{
  "head_dim": 96,
  "norm_place": "pre",
  "rope_theta": 1910.0,
  "parallel_block": false,
  "init_std_qkv": 0.0338,
  "learning_rate": 0.00254
}
MLP neurons of a small language model. Each row is named by its layer, matrix (gate and up: input weights; down: output weights) and neuron, and shows model dimensions 0-127. Each number is 500 + 40 x the weight over its row's rms, rounded and kept within 0 to 999. Numbers have three digits each. A neuron's up and down rows have the sign that makes its largest values positive.
After each neuron's rows, "fires before" lists the tokens most often just after its 100 highest values on Wikipedia text that the model never trained on; "fires on" lists the tokens most often at its 100 highest values on Wikipedia text that the model never trained on.

L2.gate379:421452482415470476510537509479505436443490566530439460495480505478564505481482550485572518462459526561502444488526462497508515513461427477547462471507510448455509515580538454519536447497526498422435481522457482475503545545522451476542515522568518539547546529559490572529498583456463519471471469453522557504470475470493513573459559455521405542465528541511516509555527465510522452527531
L2.up379:525483478529537493533506503469420437487519549501428462503540552460429506522520503475502534569444477466440432511495458515510501510510452529525542527512509539430466452490498445463477560436508492540468474556474501408484519424579500501495463499501544492477430523521504436483441567475495479546532510513539481474529577462507603479522553514550518457496580465467570501550526522507475521431462
L2.down379:475502544521496466467560468524497380465509510484494487538505528510499517419532514542532504475541548515593529568537534497492478435450514445496450424532412510503468466518555470478469444538510535517477536520443523433494539573555485469536442519557518533510547418541548421495508492509454542465502505539499508480492549519518541533404543593521509497505604505474491548458505548551477523464511
fires before: "at", "ge", "ph", "en", "w", "v"
fires on: "re", "ra", "or", "en", "et", "ain"

L6.gate140:549466501474486471547454473477515535541502538527455484516562507500444505585554537421513524451461538509479554529432509478479494555446509500522488526471521511528545584541421557501540543535484533466499514542540537604502470547499500516475461563451507560423482458521500456428518489511453564546500432506477494465471509497509439524449453552567504543478457545543540573454526477488485479502465
L6.up140:417485508530540491477468501511445515583544479466534474534524581494422493430470581445487497510511482494485511496432530484436512498466498479566402498409540541514546534513512501571538459571460451418572529458478502513546483491551507533493481507523438548507499495523497553569485458479531474481535489467530551450472486525506461548488517547517456518517447488468448549496471468502438451526489
L6.down140:471446439453477554509496477469485473513473628607515519461549514454511553562595476578553527538498495477470484467452488486519560529521508515533515540456466448505519483516479490439523593488542494517479493555489434521498477478494454477511514455566453516470478526500533551554514534485533539577465514485451549415433573505466511513488484521509499547461494553480512595521563489489467526513508
fires before: "st", "c", "n", "d", "t"
fires on: " con", " Con", "on", "n"

L8.gate83:476482538483467576541509500477520562497495554598476482513522535556475525554509500579435523510511477517531489518519469479466561498560425440513457488523539526517527449450377461549517477562494523486510491519558490411560523533529540489504461529460489521523529505500493444461520538490523470507450491545429560517509492534530540460480500444463496474505436514486531497467496504417404465462514
L8.up83:518511552515512524505477521493484489498520569557517549545472539477519525514548475517465508495597414503505542570493448446508527495487466541542504568570529448497553504494490478498579514527512486485516479557458500486484515550441536481496481443586455530544469468447428544497443542503541443511486517552470522536544504531516466452508461467460507552527464494526453549539499503547594489524460
L8.down83:513501510546526497484511555500577440571421525472469567502487487533533545531545458516417484521492517505494539554533492559466543536515475524464517545525565499515493474563507478560569580503463471524533556496475560514465506486546508520477485536427431483550475509549478490500546472561510456529466488547452464573450471479571456489478533432437496560431422484523462558518542503448443530525503
fires before: "ished", "ish", "oy", "ar", "is"
fires on: "l", "ol", "ubl", "pl", "on", "u"

L6.gate305:504471490460440503577525546607444523497479547523489491515470554503481522536566627475454547542520534472468517469549542548502553512547489570522510428507491548573530516572518517513541490509486528515567515544562438502511481451479503475517476531498488556476442507444550482468523520562508532470488505524435497445426512492528526499537473445413388469509432415533542498506559488484501404460464
L6.up305:474524444486442554502511483532487461562512482547485496472485521485487498411508442474447509517501534560526489495475505543432458530528485484517531540482477522532531510541514504449525485528420469564434557570503530461523455463473563459429500486479550460581442518470512469530582462608513567478486511550519506465460527478590545401497443425497565432558504506529543485570531500431516500453459
L6.down305:451517447498546523530602526483510528477519504518537498509517543469497509509505563454507537498551530538482612457527503534527522413513489437419461471475465569516481460464508583560469498514537556453506423462406521557486559532482429480461498613470516509538482452546492524564483501475444477524469437490510508492551537485513544557508526463504485523506452479450440461499473425521551485518530
fires before: " ", "f", "form", "i", "S"
fires on: " per", "r", ".", " April", "ruary", " May"

L6.gate261:512486445569513566450462482533506621486487538512507492485444469514456524419490529453495513515572517515472546467460432561551505518546459499594513481504478530524548482490566539510520517538475493510518518448473428541495509515522486488526475602520475473468505480481504504469481584479448417477495487561541531496484540508525559538483431510505500496525535532548459561451414478475519501488514
L6.up261:546530418449440547439489485549500499548538510508482490561484553463570556423448475508582583538515460554512482483502536479519495464528478469538509501476537557499462527470480558459509488574560418480482483591530541545520464547485536493555488495570457449422509551502469540482449521483471458483520493436523480514557570462500508495495539532466457527548485538530564484518492568520527497413452
L6.down261:459534525509467511488472440505470477555475464420439510519538415480512529535455512471467517550499528551473489498503492538562528460408481512494433451522472502461496500469517536539563459475494525557468461477480472504488580462507417465459417528447509493533413497514468505485576558551457494411424494517451546528458513468528586483513468519443489461523576499500475479491434470525460507509506
fires before: " ", "ral", "ion", "r", "ure"
fires on: " May", " Aust", " January", "ers", "ult"

L2.gate146:515519576579478456520505537474466479497510512424456507400482516524435514483488477523469540491540454515446542390476440419529504516458433518513456534456458536557550518465516513504447484454491523512524503478464498459534467513527562521429532460527497545506617530526594512477531555560535507522489458530491578470421566525532506537464544559470509468411541498430463444443517483534467458492516
L2.up146:490535474570542469507473520436420491433468452483569536540478495521489490523572532558528469509493439553458505449446482471545533547487511454497398536478513452541509553482455476501487536493441626518407519539500497466469588459458492557509495462571502461440448495540469495542496499561464460473459467562497466525472563439520497525471537421446512470489465478492502502511474454529443590521574
L2.down146:517572510471496476471464498486457494559557464461506500518541622433532460514458499558481538404584471518505532488514471479477490525423565524509488489429460508531543418528497507491534527482518466491488501439484497508562447466485560496521504486579453453491535596463524442395454497491535507503501501536566507522495457524518501523567539440526570520532538489504503476479515502485497491532563
fires before: "ord", "og", "ed", "ru"
fires on: " rec", "ec", "ced", "k", "als", "c"

L2.gate409:534543502589434483479566515574476511475593425482513518439503466486473481506534480542461496532493474499474596523517500526514467538618463480443485483531463482493449495543431549453443578576532376490475524516540469475612546431506461501480489482520524499545502469517525542528529481498501465541523491496505511444455550471465517426570532472489541455527512528455508555503520545508517546402481
L2.up409:544491470519477487491511485503456514480536511464508479496473497441483481525501500517484590544448477452488497475512543502481545479473416450518448474508460473527461466536523524438478475454572470520535501512513455461468516460499452488554455514529472467506466538485493530468501486524493453475538460488529509523572539391520538471540520545464474385465528448440498469566570562513545518446448
L2.down409:578535462544568450460506458483509435478500502444475470457462460518506466503542538448475493570512446472522488502495454512483559568506502468484541511445456540442554489486563513554514468422535537475556477452515464500492455484522518509447559516543473459553530484434498508499536444436500533516500503517441499490471420553627508507502530428467536450467416568484497549510516481509447506440495
fires before: "2", "1", ",", ":"
fires on: " ", "e", "{"

L7.gate280:565508560495515442504556412532458502526522505515507493533531448537536511564533575475451597443543523480555515478468485461526532443545456487549485518406470537466490471504495438502456512508440518525603476511506507479453453533459493524506558496549474382505481465431490463587498517540514458514418503506471536481498471518514554526488456460434501447519504484565474516510439531515482501484501
L7.up280:551506549444458434464506562524555486526533501483443488501513513473459477526463469520528462514575492503470508488440535490535519507406472522571528527466541500471491454440526550532461503495424499537546438487473417448556515527500510496471500453485614493517462471504461542545463488520576498531507586528488511480477478487513485409517477455498505446528538453562529477423533483499507445531473
L7.down280:469496571486468520436482550516547413504548506569459539480504498504534484550504463446449483445512493557471477499470524486472504486456525446527462480483501517497497475495474418458444457551477509478495553510462503513465516517506532488527468529479484526627476456507513485450501512496495494472450479505437463442492526527397529548593403471447464614516446557558476537537461563473468484478552
fires before: "8", "7", "t", "9", "6"
fires on: "1", "9", "0", " ", "8", "le"

L7.gate429:481454500521486532469448542543426500509479490547462466517477510548428519553491512536475549498506442449518499450501438522520470436488516480488464480552442615475472568500439473479528473501517538478524522477565526514467536434466549519445449541460538528466537500472548532520526525521409488466518587436481506507579533468458494406431524550469491523468493503481473443493539473499502497450498
L7.up429:529479433537477488434541452560467441543386474479538510482476479484600463498576497443500521457570503493420478492546481484457469465470485450524560494438519453507466441534522484486547438512458517525464518473531539509513499450481511471463479495486528511478497481472490456487479574526551501465606557490465449492488440457529511409430436557468437496526560510547536487503517439509524511407515
L7.down429:469508479511506445603550525483427467458513456448563411485554549478503518557442531510440547498489504526483514553444503502504560603485532586479525466552514436465453476527474493460424562528492477511520461525473478423555451536444390510493497491502598528441494443556519483495519405539485473436439435529514457501485500462465488483526548454494506495456469551531472495515486497503418515439516
fires before: "ber", "-", "er", "ence", "r", "en"
fires on: "um", "\n", "fer", "inist", "-"

L2.gate367:537498478472423520449509468497504482520470505505505461468495508498515497480540519462431414489480482453558427492514544480558502511499470516496522535448432587526445449532528554498475543487561515494544521544556573468484477520507497450521498494510581441502535446584554450561534502521516514527475498507552513487494522544504487513559516544464479502480513513494519490548568643529469570519523
L2.up367:505515461472459477447500487451583456507502439527510471532468443467418531479501514467482523448533479483538560614509408467512502503491490475527456554506445509556476515505541555432508459509555570539510500452420446442597482444512516490452488431494549519503511520499457482516533531479480540422461537521522429485459444465540525511472519508455502513464529418510472518533565487498559488505472
L2.down367:508472518439541449539504496563500487470470487482544526492519486543480502457533555569455468518484502549448500502443508507527408480502542504448519508541508443478529498451526464512548499444533488456569516539474551559481557458481529528577547577483574465496480483512482529462561519531461439574465466505559498494523502472509472546507499500516488547518519484421561544491443466527461545546592
fires before: " |", ".", ",", "0", ")\n"
fires on: "2", "3", "0", "1", "ed", "4"

L2.gate333:548571508532415525527512461471478454460527549453479530533511516487576559515520407436482489473559456571440475488516564516459508502541490557480477490471394496563488450473461435471502449519506384448470496427541487475530559456497508484507444540521447554421469587562510429480534567519527559442478501517515577451471535426474531466437520498466542497472539487455552485412501522555515508480479
L2.up333:512503452549470571507473523487471495478462484446439440427485565415508448527598437503548436514460482466414501522490481532377549475503457510534488530457533514426539503541556520513554485517529423496519516462446521548455507458477510467443466492444555485480504506560441451588523503533511491499419503537418524448498520533469510519557509431471484540452491591459515559462552536547515492533482
L2.down333:507486445548450458454530374509406452492441530465483545485513545539517485536482451431540521482516497390451530505555531481448510559530553552515494446493385501511432550477517478513465530507553497500513505449473542456524517456585518538486529485458476562490451435570507533514514555515511480499459479526489472487475620560450501511532488456515518496537459489509443523473538463479442481482450
fires before: "1", "0", "2"
fires on: "0"

L6.gate105:565536486561448553562484523517444526501466507494479516509400537560495586532438476505579558533526509511476396483414453496485543525452451465567495520506512507508506515508404487466507462500456442435555469561522431557473507534560540480485479515478514518429540577489565518447533549471508447564519500509461520522546458503488470532519469489472477443439487502503504547469495431502492542512485
L6.up105:540549516533519463491506549606488484524420529443414447535467498578514511455499578536578500517506518447486467523498514541515509569446521447523537456530450493520508542487494491536537494478449498514513468517498482581433541417515531521560491560465470559507517487508539555465537603545590556482552532466531540576488517506474515523471484431479458507472493495451501539459513482455492462486475
L6.down105:416500527486583491505477508505439547472518504509468498531459501452520590482534537479505480491472524461583484515563460476448448485472558533498438577484560470451523486516473530571552593492481519560535504489528519495511551480532518505487441501506497446492521475517542505548504562498538480473507545506512535500451485536454473540461496472541483494482507501431421521560459515508443489485553
fires before: "ut", "out", "|\n", "il", "e"
fires on: "rib", " ab", "b", "ib", "ob", "|---"

L8.gate453:547513495482510492470546519505531504523542570447468586485504535526491434530482506503600458449503531512532467448459503495476462485465513508555406501433500525486474552497441417403488539532410446522534494452483505498478440440502540499519497441491546572427468457508538514560477514482463506562506431511533512498469523472508477498456498528384514531453576478479548505446553463521541568478482
L8.up453:541568497477464497509493407520551505472461485452531569553536552546530455521593512523471543494488574568507459508551528473434555461443515511567566380491484525532542507452504469467487492593475491511530537473445483456467491504425579562468494424486504509485504511460501520539435449544483488558494483504453479465512438506476499501449517505449463418474479511531543502546444476568543510462472
L8.down453:522500459485435577512469508494531478495438477476517543517550534451509448513513422495516520467610503498526477507491593492476485386565456517481478485523555494503591431481446490528494525492473537535536546531563557525541509462571524552520454515466567514478525505547469470558496540525462486520482481497516515525532463527489433471458533489488493541470512487468457525537589540508513440522519
fires before: "ter", "ign", "op", "c", "ol"
fires on: "v", "gh", "vel", " des", "es", " can"

L7.gate162:519533522465460475446506521537516543505492502541462443548502516511460530473483478449515541562565481504520509557573415500502504486468476541514522455502520595509574495434477476508418452549504506503490420501591439550501525574495494569510577516443493505448584498508483532425530565489552567521516545531465493466486546497480490522504461468506450541523480485489534530529504500553495491535537
L7.up162:498534517447504464508574466562488479420485594424547477488530491449441470459560521510522516531528495534528385571448513551442414530526512508463470469530424501460425455564494477520531499461521455540478487490505506414479433504477547481448482512529508482387441506514471497542445473424515529541470451473490535534591533557483531495457481522473494540546473489479489492557502603497530477482501
L7.down162:467476486508552568430520473598528472452500473535464509502459551550562414496489529497515480548546460519484570468528545463465579564500506530527510526478577491554533475470551508539499502476535500550544545523507506487545477519584529579446500470563511541468489481482555531525496528561543529490481542493462525552459512531432557457376502504519485511517542526459538467532555517500481496468458
fires before: "ced", "c", "ces", "cy", "ge"
fires on: "en", "an", "or", "oun"

L7.gate419:470497462483495466502523476525474464475496490531513482535494500508483470484498558519521516530598450427528506444509440510515579552493456480487541537512441513469502493523461462526482480493485470566514422496507498476541513451528476544454498438485498461521471499477582522572493453569601553483450533513546576454448515483521492568501536483527446495465444430506536544455473542462481478428538
L7.up419:503508510512514486558510485521451552588443471494486541487551415430472421615459535496579483483490415517520574439507436478525513506469556520516528489460515515529446519494480481479559464466534535490517487544525480538551511545538515574546555489602496499553497495521506549457526553500565491524423491486544559526401549539487491528460510459551495521527508490478483465465482449446571520478519
L7.down419:504499521496481564459500575537477504562463440527542523519472514458488526476527495475418517481579500483489467436477553449538488507472482467523577505481471519498466480504513524456473508526442527527531486451545456545535489439502472477460538476547542530472558532564481487450432496524446472472496517535533482506470523552509510528644481451500489474424538521542486517557506466510402535465550
fires before: "ord", "om", "ess", "og", "ount"
fires on: " rec", "cc", "ec"

L2.gate437:420557488517458491494514473477438462528458574527450551481473494513528485523524504501505499446529493523528397470507505543458481506446475524586446498407467464512485483563458442481516495521513528435551579505529507450443411486475595525503522507466533527470476486453484509483556497569525468498551589522469480427584492507600518482490532452482478500466427508493486530471524515467416469463546
L2.up437:490569538448411531411424521545502497544552532489467438506507504518542505515516455483483423470579522515515513508464440499529495481465506478534492421390531512569493550464533492521486483452458539440533468560471415508455437457576506571464514465476493543477588507507512453490535522567549551453570494544475530489496423441513548519544524427491436497444494472512482443490449547535474489512451
L2.down437:464494457546473466375516496495390521479473536483442457488487481559418509506538509456488530556494458485497536457508451438499441527427570547438512528501438520552454517429475548523506477473548526510506398547512530494533496516479525518534524471491498557513459524524445566513465508499500535437504452493490484505528451561504522454461490510568498457531455485478473543550519568498544526506457
fires before: "8", "9", "4", "7"
fires on: "8", "7"

L8.gate485:563493509532439559462494473551441509510439536499503473473524519515434430535505449446440510504564463514574527520523509599428513414513438501560549469453501482556451464569452535468473542527462466529488571477451465495489497584450539525514489558447537512557500483469415506542504502500421572473454583479514547484442519459564500492458532460485426462602492547546454522473481497596518479520444
L8.up485:499449490567464575505578477502453502555506466524467519516496579565479597497502527484489483511537439535472507520496525559479506558541510439426456551518567532432477450579425545419518478500486456477500575515526537468554497408491503469503526497477510437500502501555508571487492544556544469509463555476523540519474493493433495467489458479490436474492470559583541524514527461517552545576504
L8.down485:522569463472510565483468471471480471430513507519530462502550524512410449482501537438444533518552564529481557524441487531474537424510573571508601525509424503544545453475504523453466455527461460514473451537476437463450518523496533479560494484560499589489460510507481477427500511501574543467549481503470468518543500519534540502476542452556527508524482490546448496504474488505498472554521
fires before: "land", "l", "le", "um", "t"
fires on: " Eng", " Col", "ot", " Al"

L2.gate236:469549474522509517518491422527517487577562527492487505465442459557527539478521497448461501490497447496477570506496481486489517519574538498396421544494556539561482550572481530458585510564503485497488443513545488533500478541500541475530456566560560509539570494492537491479501464517513480486432485404585491569476435507511497444508500510544462463500461592493494495466452513501498516490455
L2.up236:525479500639530482576456455501524416485538489421494517529501442518480464513548533513440545415505463474451509514504511546443474481516518504504480463455532464509503542503500425473470503506525442448480499529573466479547485543540507484522453441604501548449587499464513582445464500546519463529464480472473447444537408497519428507474593517501528485492546483548501453502487515462530450564490
L2.down236:550448538466482444507515508432555442522498506526477461516468467506538567534467496439497480477486517523489571440535525562478474479520601507491519517476545519498522444483563484526497465430506509461514471549516534522506466394526524533484546474486513526490566487522467500510534464471517491542497516481548526539455548461524496462510512493537468457444499521504512503449436449528483454519470
fires before: "2", "1", ":"
fires on: " ", "ies", " rel"

L2.gate65:481469558438462493537487515510512507457480509492533471482525532617471515505474565526484507536511523548488519470447466496516496519470495431540452450421535517507514456582506572452603533528420480498464561470607493525545443512581529502451458447500516535538565437508507457458493444542546440511542556475519527461468496521557402489513544500487536432548464522539541564505516473446480454498467
L2.up65:487501531552495502500573560422469582479508568497476472556525513498513496469452543549499495467420546480489442507506408460486542511475531426439477496502465587557444508520510495537504537418492535478478537476476486506472496530502463505438551470520556475518536459504507444527574526463516496504463571519434510487451507508537478592498516549433526514508505558485493590522585495508383476511452
L2.down65:426491514437503444486490523551512484459474532516477500522524447440495451510468513529485484538443553486497511421501424476548529553447523520514508535440461496493569596483563530539571500469505519520505550467575466556532489509470474483462504534622456506487546474551511534541570458511504505513509582501554517444481543549516473490510523503509465483528545530520470566442481548504543473518437
fires before: "st", "c", "n", "d", "v", "f"
fires on: " con"

L8.gate187:529548463532465566488513520517541547476443563512550567557543529466459495515479468442406473544464484556496456432506543566563521462457430477572449524480435493562449472476469510455505459488464526517496475416520487487505504483500539414512547456498488437449500521486494589481496531493493565537516545499486538552463486521573518597557562463510480449500542505517482529471551431424515535430518
L8.up187:446439496503474467542478493513509531464479465615517556561560501512571500532445488444498522514470577502492456528386485508502501499507422496516514493480479477508548440529491537492484509458405555485517563545522442531473485530578502542506504429455430472459509589491524558470459490524526530587477494434526539564534570501491496509497521469481486486571510479584510492505487429564531537487528
L8.down187:463465479530480547499534555476534515464460514529498497564545539559491522424484589449558481493572473494504463446542590502510486499515548472456457506511485502490535507446545489464464432469489491500493532535459536503577497564489525523482519546486530499509517500429484486454518531457440458461534571535569488556469515654456496452525514493561510518520464452492421548516562494505509496490560
fires before: "ord", "ck", "in", "ction", "o", "ct"
fires on: " rec", "ra", "du", " tra", "ec", "ic"

L6.gate319:475519517582463502499502495511535557524550432494460442569470466552459547475565517481497532499507458482537495495430478528486474474535449442546449508432497507497519500491538527503610471576525489531402490473575464457427490497543603464447426435549577466506538588472523482432536482602520496483466506528509461452549465457561493487483560490438520472487527474487508542458526468533482535465427
L6.up319:469501570490501530517438377534462510480448470476527420536512410465503535441482453485462493488533467534557587488561511492485474484459478472528513497462519484485494495505582547474506499456555461482518544522512530434454536477456485526481494540512491493560543550509515505447517516597506496524472574519483516507423523537513485508536489493521531578514562545477449471506540522526581499546468
L6.down319:495526475528596515505551507564492528578495521514445501509532507539539508496496499435466571517497481516602553456527546534567522474481480517516525557538478532469472457494503540535533517558496502589473461453443464524499567487516487500539496476424473433443460538497539546502505500478513573493578501463540595485490491488578452487533476541490441505525509431397590440537461453472477523469448
fires before: "ore", "ot", "i", "or", "en"
fires on: " sc", " Sc", "ac", "ic"

L8.gate392:534524603529486531602535453440475483464535529571518486520512509544537471543456494450478605460465507475468523524507508560483475542469429536514488530492458572571563482476452495499590476558510483472494486465459506547514457571494511490580481493518432562462553530568533505494451477542463401502414551537538499537531460468578539558514474473450504531545523515534478553450587512511546461527569
L8.up392:484455496558481506479527443492501472521510515516510493533459452466482488407531453459483587522461452495497499482454537593527493557527465492534494575462495523555492543471500535524485534530553522540534442534469503474523541514464552467475482580557491562500544470550565507495437539513441443514473454481462505438517412535524569458468574506491500497515494449483506508564534492495492541552525
L8.down392:489505488544542542509416492564470564432529507472595421517451485454477479539547493511537539561509512512481479515462497545459469475545460530426454509504483517562532432445456461542556593494485582486504431506520563461494525444451572552510503575511411540522492485452465528473565516566492458558539477526547493522463519399523533485465485515505493512517497468552432480518500467453577605525566
fires before: "el", "ia", "e", "ish", "ian", "ished"
fires on: "c", "l", "ut", "s", "on", "ra"

L8.gate140:514525532519495511483552497563475589548509478526419489485501501482395488585460456508494535483469493550494447500556459530415474527463432485490416570464528514537542534484493557504507520519534498466505528480604459569388490526508573456540490527513523445495523555508521529453500530464470563449421562456523502526543504456523486498427580503517456504527522446467535501521470481512540466518543
L8.up140:481535451507477511451573427523463517516490438501534508506442458427504466495476503511517487503472506498442554511553492488498494485484440462472469457494482548470523521601543511508464527446517419536572449500523443452590559537493525545538484459528487457442543560491414515509474439480466573474443547484485494445477461521509499464500553517551549524474537464502479497517483479487568506531492
L8.down140:502510486444521555517553531515497495441556523483507523494484512533549490514554478462584503515501510440490548507455484498582577506521457529544539462496503456503476396506502510538479450416458568536569533501483461496475502498521453517558565406526443485509476519462489555492467495511500544493545515512508474421463502498441487457476536504457565466577486484496469517456421441524507455451516
fires before: " ", "le", "it", "um", "e", "i"
fires on: " Col", "il", "st", " May", " Z"

L8.gate305:543532515514438509543458572502491513564508499484420596432528435534474483533539492559558491447438450533483515446499520509483501500441468514546421528472482549522479478473488391464442508585464552507509515460476464565500445529511519499464546439536499508525504538507562520439529527457458509429448509440472534483499576504515480539498496576448535540550456477494451476499479501464548468489468
L8.up305:475529506440479435451475562498510476549473545454502452490476512522568575505586468523451462462500492480515472540490534457448476466533551453477504467513499510463482394547429530492484517490483529436473495470514488496436505438446506580496567500564528481508553462512515519525573496497515534527527484535439440476518477450485485481524502505429535516486518481533503540408403510535535532523500
L8.down305:510454501510481552471550490533459508495487492524413572479492528484453458515548467544573447526568504556494470497481570474549566553461434495521480469530482449533533499511500421561492473503524500491467489537509504508446519438512486537537501456551397499540474548509466481518449475575461547481506443526545522450435521506474542493538455413524499549417487490471408502491481507439492407488511
fires before: " ", "8", "6", "7", " the"
fires on: " to", ",", " of", "1", "9", "out"

L2.gate27:537559483472518476490531492531481498519556476426478472453522508527547526506505398527518513463397452471404475429492489483499565509491447448437467502424489518526528571567479504430494451503506593535487512511545506567494508446507505462562460483504452444495474474507513499473471517541558449483411543509471498472544598522462567455493571476553509451467493498517450471529532490491495556532518
L2.up27:498454414534490510457493486570440466481526463467460448467514546447420522448465451498510494406493505545515429529476483467439433584490498438550445521490471504447469483508545410508539516521560520518482506419492418449516458513535475522508473530509513537477440443563529435499407519570488472512464450442493512510530530501506479484519466495524514419414477527442448438523543459454486499549518
L2.down27:560499493470442559502485464480517509413492501473597485483519483524453496418506564500491508517460522500448515473518421552554500572542548506555443519464457510516424516491558447462464482458559509459515461499473498499513553471525544415524578536503428443513473469561492433495454531476510490570505492469486498594452555527519418465519447472493534533504474551517429540491478474530470494470458
fires before: "1", "2", "0", "ing", " F"
fires on: "0", "ord", "ific"

L7.gate227:525493534494460491472556476424489477540517465448505515513503474440499480525516586527491484463535528492450478442466522453456561492481421494493450517447483510495453485570533461457505500537493462511508500508530513444488512460413498480510499526557497412484526486456526461408559494518462484499498516562534549464559462577557495453446497521583488519466458430484484539541483514530519484501471
L7.up227:585505557535517513538534456529512490567513523441521443486541557448520535536482511528511510476481478513532400511484497486502531546528516491521432561501578495543466465538468474500510400465558542543485433450578476531457487554447475562532569482487538478556516508485429504532469550511451525495448533531480476502447524487561465452452558407486553503495576474479518485523491494441467532507498
L7.down227:539527516479521450628538499523539511567602477468529508556566518600498514450561543493452505483573506546503567466447489492523529488507509498464518517526461512480469491549571391497486524506527483533495505514463498508516490519449442500521485503485417483460485534509510489416492549528428484512536545498523467486482527501476518501532549475439489531478423499479410510512482450578532505534549
fires before: "6", "7", "5", "8", "9", "4"
fires on: "2", "0", "4", "1", "9", " "

L6.gate183:487521486489499535453475455520436546537457523529479458475516475451496547505474480499479577450526568491502524476559498537512542509524413483552486520485447506510521484579510536454504514559506488517445536596548418465528492522508508450520495506533514514473553471525528503572545500568480517462498560528539474463431612562535485491545554524464500501554508525546443538518550449544492425564446
L6.up183:604477451458463450475535434557446467516387589433528490462471504421470504467448519534541588465526484541469456498563446531390427465449484483514453515454453498455500495472494519480573518504459498549549519515451505519536429540425553449522584501520458560525438507522473543491543438465536457505549582478540547589500452520504470505482476565478588450559532491527478452506450467503527495541469
L6.down183:522450649501579507538459501432469504510528478524499424546532541486419490533510497494499492505408554529474516562465541513564458497536561484499574505437488512480459463551501545517504576548487527544566483526495522544478417485528507433472465502554483546504439478466421458481524535533510538520454536526548493475440458492514539472479501520505402532480421561482443489470494480496513429531512
fires before: "l", "land", "ice", "b", "ine", "g"
fires on: " Eng", "er", "ff"

L8.gate489:549499488536510456471587523496502468624504559480454531423505540479507456468494500483514542490539417547531467505532477555541485494428465499534435500442418576456468511520508495513490452499550443531515489492550452536537512532526524544505508437566438506473436520518456525434543581540545477429529471473429506507466465465430516519534513466500505556568525491537544461487529486533527487486476
L8.up489:523508502461496558493587423502451498510472496460438543501476523454601435454488500523543535384509417458499485492576455544512451484507485489506530439504439576456514496477464493550455490460575553508496489448502464496494532570526511511537520463489433502555427477486450550494596592440492497529501470434506428495497561457441536424490480522480519551486491495532558494478482548500555454454444
L8.down489:545519486469532563496395474433434513468521534475512475450506471484454498497460504484504447488468513485543525520492506468520429466567500526470494526507464497450469495509473506492480467487589462442436502443467495443506484505454484551483444532511403531570474500505558494450479483501515435510465536503464451465496583563419481471550536551574451465471498500538517622536534486529523505507469
fires before: "1", "0", "2", "ies", "ent"
fires on: "0", "or", "op", "um"

L7.gate378:521468498514510494468505490585465521486521475507437536468426503498506483494490468572468595524542477487428504510535528554422534559497545546527556500496429515485516518473510478494541465567502478436435481505489470526520525571531526495525472448486536491409481474532523458481482489473500452463495463473459460472525454495523505543506553550474545470460476493453504518491539456508510484475428
L7.up378:503423529570467569437481452491525464512467509491491552463489502441453455503509438509452560492468469460507542513524557518467555551477528504533575446554501517474522482469563493473529443479588481484459492479434474514523520457534511541505454500440554522447524502484449475494562556485459522502494549504426569450472490483511485479507508529565487487490592535546514413471556516564514486536493
L7.down378:557486509453466514484497486509498526488456500513508502461520445479458482499459508498531485457445462470502505458565536502578548481577497533528547486446437603433510541526516464510457495563538519517492433461515520439576502487498461567511492475489482494413437479524514505432533487486560480445550499471509438488478465534467568509525467499487482479473502488470401492498461530480489553508449
fires before: "ent", "ents", "2", "ing", "1"
fires on: "0", "em", "um", "m", "am", "av"